From a checkpoint of a small transformer trained on Wikipedia.
Architecture: rotary positions, no biases in attention or MLP, tied embeddings.
Training: a variant of Muon for these matrices, 909M tokens, 7482 steps.
MLP neurons of a small language model. Each row is named by its layer, matrix (gate and up: input weights; down: output weights) and neuron, and shows model dimensions 32-159. Each number is 128 + 24 x the weight over its row's rms, rounded and kept within 0 to 255. A neuron's up and down rows have the sign that makes its largest values positive.
After each neuron's rows, "fires in" lists the words (lower case) most often at its 100 highest values on Wikipedia text that the model never trained on. A number after a token or word is its count.

L2.gate451 [ 94 147 184  85 132 142  79 133 134 136  71 124 142 120 159 132  99 138 177  97 100 177 123 180 126 147 119 138 157 139 119 131 124 104 122 112  98 165 114 127  98  89 169  75 120  92 145 114 138 131 161 100 139 132 120 147 131 111 121 171 123 117 141 152 125  97 166 170 135 123 126 105  83 123 112 130 144 157 129 141 114 134 172 171 108 116 126  82 106 152 133 169  96 105 114 121 139  78 132 144 120 155 127 114 153 145 136  97 102 134 140 130 108 112 128 119 107  81 134  97 122 128 129 173  96  92 120 130]
L2.up451 [110 146 103 107 125 146 160 152  96 131 139 125 155 123 171 129 111 143 129 119 156  84 166 135 120 177 116 137 154  84 145  98 111 131 111 114 130 118 108 127 123 130 143 159 159 118  96 120 162  83 144  93  99 110 135 122 193 122 101 127 132 137 152 125 101 151 125 122 187 135 159  87 135 148 145 113 139 142 131  73 113 135 124 119 142 122 155 142  87 139 161 111 151 170 116  99 135 101 139 132 113 113 137 124 129 113 134 165 118 102 151 109  93 119 140 154 122 133 137 124 116  96 103 153 125 109 131  57]
L2.down451 [151 100 145 130 131 155 132 143 127 146 151 140 121 112 114 149 144 147 156 110 131 110 108 138 116 151  69 150 139 111 117 121 119 103 158 133 110 128 123 114 134 178 141 131 112 122 138 138 111 136  93 154 101 131  95 118  92 114 137 114 114  81 136 135 139 141 127 136 111 112 109 152 126 139  96 176 103 117  86 131 134 146 147 192 114 150  96 148 124  97  63 101 100  58 141 142 160 109 146 126 159 130 119 118 130 109 115  97 129 126  80 158 106 154 130 111 139 146 170 118 121 123 162 157 192  80 142 133]
fires in: "is" 42, "english" 20, "british" 15, "was" 7

L5.gate880 [131 142 129 151 141 132 138 172 147 104 142 101 105 103 114 148 118 115 118 156 112 132  73 153 139 109 172 120 161 142 145 119 126 171  72 107 133 122  86 143  96 143 131 125 143 172 120 128  90 142 140 138 153  78 142 139  95 130  99  90 102 151 148 124 137 118 114 121 150  96 145 146 150 150 107 155 141 110 133 126 152 157 151 172 126 126  86 108 110 128  59 131 148 122 132 153 139 123 145 162 173 126 158 113  74  89 127 144 110 147 130  98 134 132 104  84 108 148 122 155 127 154  73 138 139 170 134 136]
L5.up880 [131  99 112 125 125 122 132 140 149 126 153 156 120 143 131 142 136 126 123 151 100 202 125 134 140 146  98 174 131 130 125 124 111  84 111 106 117 126  98 121 118 139 133 150 134 108 163 146 132  91 147  52 150 131 155 134 167  92 127 111 179 168 150 120 121 170 123 203  79 138 128 116 127  65 156 130 138 149 110 103 101 121 166  92 106 102  79 103 139 168 152 108 150 104  96 162 117 117 147 126 113 129  95 102 136 126 129 154 127 158 108 119 163 133 127 157 151 136 123 118 119 129 111 149 130 141 142 121]
L5.down880 [117 138 156 177 131 119 152 146  86 153 109 119 131 124 133 151 128 129 137 123 120 100 124 130 151 159 151 120 144 136 105 173 167 126 136 156 129 126 111 179 105 144  87 126 125 113 111 132 111 100 117 116 112 108 118 114  94 125 126 110 124 132 124  97 124 138 148  62 138 118 109  99 146 139 161 122 133 113 121 162 123 105  92 116 112 167 134 115  65  94 124 137 123 190 147  91 123 136 133 150 178 198 145 126 143 140 179  95 142  90 136 136 107 130 156  73 140 151 147  98 138 175 156 102 137  67  98 157]
fires in: "elected" 13, "election" 13, "electric" 11, "elections" 5, "ranked" 5, "running" 5

L12.gate678 [141 180  96 150 125 122 112  97 145 118 144 185 158 156  98  99 102 157 133 165 109 136  82 121 112  98 127  94 153 191 102 152 148 152 110 131 127 114 123 107 171 114 150 126 132 100 124 144 107 155 122 119 137 125 128 121 126 133 108 140 103 124 117 108  65 129  86 147 112 118 141 118  94 143 189 142 133 139 169 118 123 108 131 108  77 146 138 119 146 106 140 133 129 121 127 126 175 108 121 153 137 163 115 106 148 137 100  93 153 190  76 138 154  97 132 119  95 171 158 136  68 139 120 118 158 155 132  90]
L12.up678 [119 126 108 107 163 181 139 117 117 107 163 145 120 107 149 122 180 127 141 130 149 125 116 127 132  91 115 122 160  90  99 107 118 187 123 106  67 133  87 149 135 110 140 139 143 119 137  94 120 140 142 118  86 183 160 164 140 165 137 133 116 133 116 172 130 101 148 149 119 114 158 100 124 152  75  87 120 134 128 106 118 134 138 123 111 158 129 116 122 133 127  96 130  74 107 128 121 145 104 134 118 111  95 131 100 146 149 126 143 138 146 150 110 192 197 143 134 137 152 129  99 110 153 125 115 101 135 138]
L12.down678 [105 149 153 120  66 100 177  96 112 106 192 169 157 182 128 147 161 126 147 124 118 114 125 117 121 134 144 113 130 145 131 166 135 142 148 194 134 184 102 116 132 121 169 111 127 156 155 124 153 123 119 127 127 116 103 130  91 162 133 146 156 145 173 137 164 139 121 115  85 148 125 123 118 125 163 132  94 130  95 131 123 108 105  95 122 143 147 141 171 139 140 110 103 150 128 112 121 152  90 109 133 117 124  96 141 118 113 132 138 139 145 127 129  84 125 161 107 104 112 122 102 133 112 148 130 106 132  94]
fires in: "this" 21, "the" 15, "same" 9, "following" 8, "that" 5, "mid" 4

L2.gate621 [ 63 139 102 147 130 147 102 139 158 136 132  88 116 120 126 144 107 134  83 134 100  99 118 131 112 115 121 129 124 140 145 115  95 142 102 194 113 137 101 133  73 149 119 130 102 162 106 157 110 113  97 127 101 126  80 115 151 133  92 138 117 125 132 107 119 147 119 119 120 114 121 121 161 121 147 177 192 116 115  79 125 168 109 122 130 144  92 168 190 141 140 149  88  96  86 107 174 147 147 138 106 138 115  99 108 131  96 138 111 120 102 113 140 151 114 163 120 127  84 160 144 111 126 140 130 154 127 125]
L2.up621 [156 124 183  91 106 110 117 142 142 130 138 154 103  90 178 139 161 132 150 145 102 127 120 103 155 139 153 152 138 159 142 109 126 132 118 111  82 114 139 142 149 146 125 114 144 119 160 136 140 125 154 153 122 111 136 115 170 149 171 129 127  97 127 165 135 169 119  94  98 162 146 133 133 136 154 152 157 117 135 118  99 184 171  85 139 128 136 108 110 100 104 122 132 170 139  71 166 111 128 116 160 121  72  95 111 207 142 110 123 116 171 120 128 115  97 127 138 116  93 108 134 146 135 107  73 123  99 120]
L2.down621 [116 122 144 133 110 145 112 112 124 123 127  77 114 115 114 119 153 165 149 112 135 121 116 109 168 117 102 159 129 138 107 166 108  98 136 132 156 170 115 115 150 143 120 154 157 154  93 138 128 115 118 128 111  86 126 140  94 118 135 125 157 145 131  61 125 153  94 139 138 125 139 112 130 122 130 187 118 126 146 141 140 141 156 118 104 185 117  96 118 108 155 174 135 139 136 106 147 115 120 105 121 125 139 184 147  93 175 162 147 127 130 122 136 182 115 158 119 154 180 169 149 168 117 123 118 138 110 162]
fires in: "election" 14, "no" 13, "elected" 10, "route" 7, "air" 7, "electric" 6

L12.gate834 [130 127 150 102 138  97  99 124 157 128 139 153 154 102 124 117 143 130 147 133  90 126 138 138  89 111 127 138 109 165 140  94  96 111 146 156 152 126 163 151 146  80 138 130 144 120 111 125 134  90 103 110 136 125 145 126 140 145 125 115 126 122 160 148 104 107 181  93 139  97 136 110 137 105 137 163  96 127 171 144 129 182 139 162 159 169 119 148 102 162  98 132 130 149 114 146 117 105 130 136 119 128 108 145 141  67 146 107 133 122 102 136 184 144 132 148 174 146 154 132 103 126 122 138 142 127 143 126]
L12.up834 [123 124 124 114 107 160 160 144 114 122 132 133 119 144 129 152 142 152 103  99 138 109 159 138  50 140 134 156 108 148 141 115 115 115 133 115 133 124 113 117  89 136 141 135 107 147 148 108 155  69  93 122 143 118 145  96 153 100  82 151 139  97 124 128 143 120 151 111 139 111 108 115 140 114 106 102 147 101 153 124 158 147 121 150 175 123 142 129  96 161 121  88 150 148  99  84 136 136 143 165 156 171 110 138 167  99 149 153  88 112 136 168 125 116 133 150  89 158 142 108 135 140 139 131 151 144 132 136]
L12.down834 [156 110 141 149 134 133  67 195 149 111 132 126 120 128 116 113 133 111 152 141 111 125 110 131 135 131 133 122 145 169 193  92 181 152 179 140 160 139 111 136 164 123 118 141 102 143 156 175 126 183 111 101  83 156 151 132 121 136 141 112 130  84 126 125 142 104 105  97 139 122 117 114 104 105 145 138  99 151  97  95  67 153 139  82 111 206  99 118 156  87 127 120 102 137 123 129 159 121 141  94 148 159 137 151 118 147 154  95 128 114 110 145 148 121 140 120 167 107 115 137 131 117 137 159 157 111 144 114]
fires in: "be" 18, "was" 17, "being" 8, "were" 6, "krishnaraja" 4, "is" 4

L2.gate893 [165 139 157 164 141 105 148 159 140  97 167 123 153 128 148 126  91 163 156 133 130 126 116 154 109 134 146 150 111 120 111  77 137  83  90 139 104 146 159 133 151  97 153 169 114 121 146 137  72 155 101 148 104 175 171 147  86 142 130 159 130 143 126 139 180 145 151 114 129 144 139 148 134 140 128 126 135 130 143 165 131 145 172 143 130 173 142 114 116 159 120 113 116  99 192 152 138 126 184 160 130 181 105 147 105 154 183 101 141 135 173 129 108 128 144  49 115 121 106 105 130 138  94 119 131 156 139 157]
L2.up893 [134 138 124 102 173 154 151 109 136 194 159 148 150 133 139 132  98 130 136 113 126 145 107 123 138 119 101 167 135 115 107 156 145 153 127  99 136 128 147 142 128 129  98 114 110 131 120 148 144 152 137 136  95 120 162 153 113 126 147  85 159 115 122 114 159  69 114 175 144  99 152 160 139 124 124 113 165 113 132 137 158 138 104 117 177 117 137 142 168 135 164 142 114 139 144 126 118 113 151 134 124 145 134 175 160 132 123 123 137 102 120 116  50 132 164  97  80 172 115 113 145 151  99 120 158 140 144 121]
L2.down893 [107 151 143 147 141 160 127 137  78 127 118 125 132 168  90 153 116  90 138  95 143 157 115 167 155 152 130 115 163  99 128 116 155 117 140 111 105 152 103 140 128 154 155 130 113 122 141 132 134 170 167 135 108 100  83 141 123 127 111 175 116 129 152 111 165  82 127 120 120 120 153 113 154 142 114 129 103 123 167 177 116 169 128 108 160 147  96 108 117  99 133  98 163 115 117  68  42 117 145 141 122 122  96 141 169 162  97 127 156 129 111  97  78 164 127 148 158 128 118 104 120 133 152 125 125 126 148 105]
fires in: "the" 36, "former" 8, "honorary" 5, "stones" 5, "high" 4

L12.gate350 [115 111 138 107 105  75 170 155 120 128 136 131 134 150 154 110 147 142 132  94  69  99 118 108 152 164  98 119 107 110 136 158 118 146 160 116 149 125 156  88 104 149 119 163 120 145 127 157 141 142 125 145 139 136  97 122  63 122 164 144 146 100 108 115 124 132 127 100 138 153 148 123 101 110  77 127 170 134 114 169 135 122 133 128 106 114 118 135 110 133 145 123 123 131 135  90 147 106  95 131  98 164 103 121 169 144 123 124 118 131 107 108 133 145 110 115 167 142 148  71 134 130  86 128 158 139 132 119]
L12.up350 [132 162 205 114 113 123 117 144 151  94 136 133 122 115 175 137 124 110 162  94 137 102 115  87  86 127 140 134  76 103 153 123 132 149 144 119 160 139 139 144 103 130 102 150 102 165 169 139 151 133 101 140 144 117 128 130  88 107 120  74 106 112 106 121 125 143 112 145 125 107 140  97  82 145 172  79 154 123 103 106 126 129 138 114 100 102 134 120 142  77 135 138 168 113 184 100 147 115  98 149 109 119 112 142 140 145 139 141  94 136 135 121 146 182 105 126 144 119 160 109 110 145 129 100  75 137 144 134]
L12.down350 [141 129  75 155 166 155 144 131 112  74 179 176 116 121 104 118 155  92 101  87 115 115 141 132 144 131 153 135  93 126  90  97 108 137 191 130 114 121 159 111 125 111 142 114 134 147 112 113 129 133 104 105 161 130 109 135 155 110 153 157 175 113 125 179 112 109 155  75 144 139 116 122 119 177 140 128 107 117 155 135 120  88 122 144 159 140 133 127 108 100  80 112 172 137 117 142  91 126 106 152 136  95 142 132 161 100 159 115 140 148 147 128 108 125 106 105  84 167 136  83 134 111 150 162 127 154 160 116]
fires in: "she" 32, "weinheim" 12, "heidelberg" 5, "it" 5, "shell" 4

L3.gate319 [141 146 152 129 136 137 144 120  95 127 102 127 107 134 151 144 104 154 152 110 141 145  82 145 104  99  72  94 121 136 131 121 160 138 131 124 110 118 157 114 137  94 139 160 112 110 113 103 138 122 130 160 133  98 119 130 123 112 108 133  84 149 149 139 164 139  92 101 102  84 118 113 119 114 154 126 138 110 129 155 119 148 162  88 171 172 129 116 122 119 114 149 139 134 147 115  89 124 124 156 131 119 135  93 161 185 166 144 145 123 124 138 100 111 122 118  92 154 153 110  60 111 134 142 156 147 136 178]
L3.up319 [135 123 117 124 155 173 142 124 126 121 135 107 140 114 139 102 120 106 141 120 136 127 140 159 119 100 145 131 186  74 134 175 114 126 127  51 113 110 102 172 138 110 173 160  92 140 125 146 146 137  99 118 163 102  78 129 101 120 108 164 105 134 113  96 158 113 108 107 107 139 124 136 105 109 122  84 138 177 135 139 108 131 153 114 132 120 145 103 132  95 120 122 133 136 146 141 176 153  85 101  96 131  97 105 102 105 131 146 130 134 179 187  72 129 133 155 125 126 106 155 153 165  77 131 118 124 128 171]
L3.down319 [151 148 163 131 134  68 134 142  98 136 142 143 159 110 114 100 156 172 163 169 183 162 101 154 124 116 141 117 151  93 114 146 117 127 127 147  98 174  78 141 132 158 104 112 153 173 152 169  95 177 117 126  55  69  92 145 136 129 119 154 128 128 122 126 121 113 132 147 129  96 155 135  80 147 125 116 142 124 188 162 135 164 109 130 107 150 119 108 133 131 154 123 141 119 124 141 133  93  84 120 139 119 113 118 121 195 101 137 126 125 144 119  99 103 115 125 133 124 134 122 132 134 158 170 110 141 143 140]
fires in: "the" 91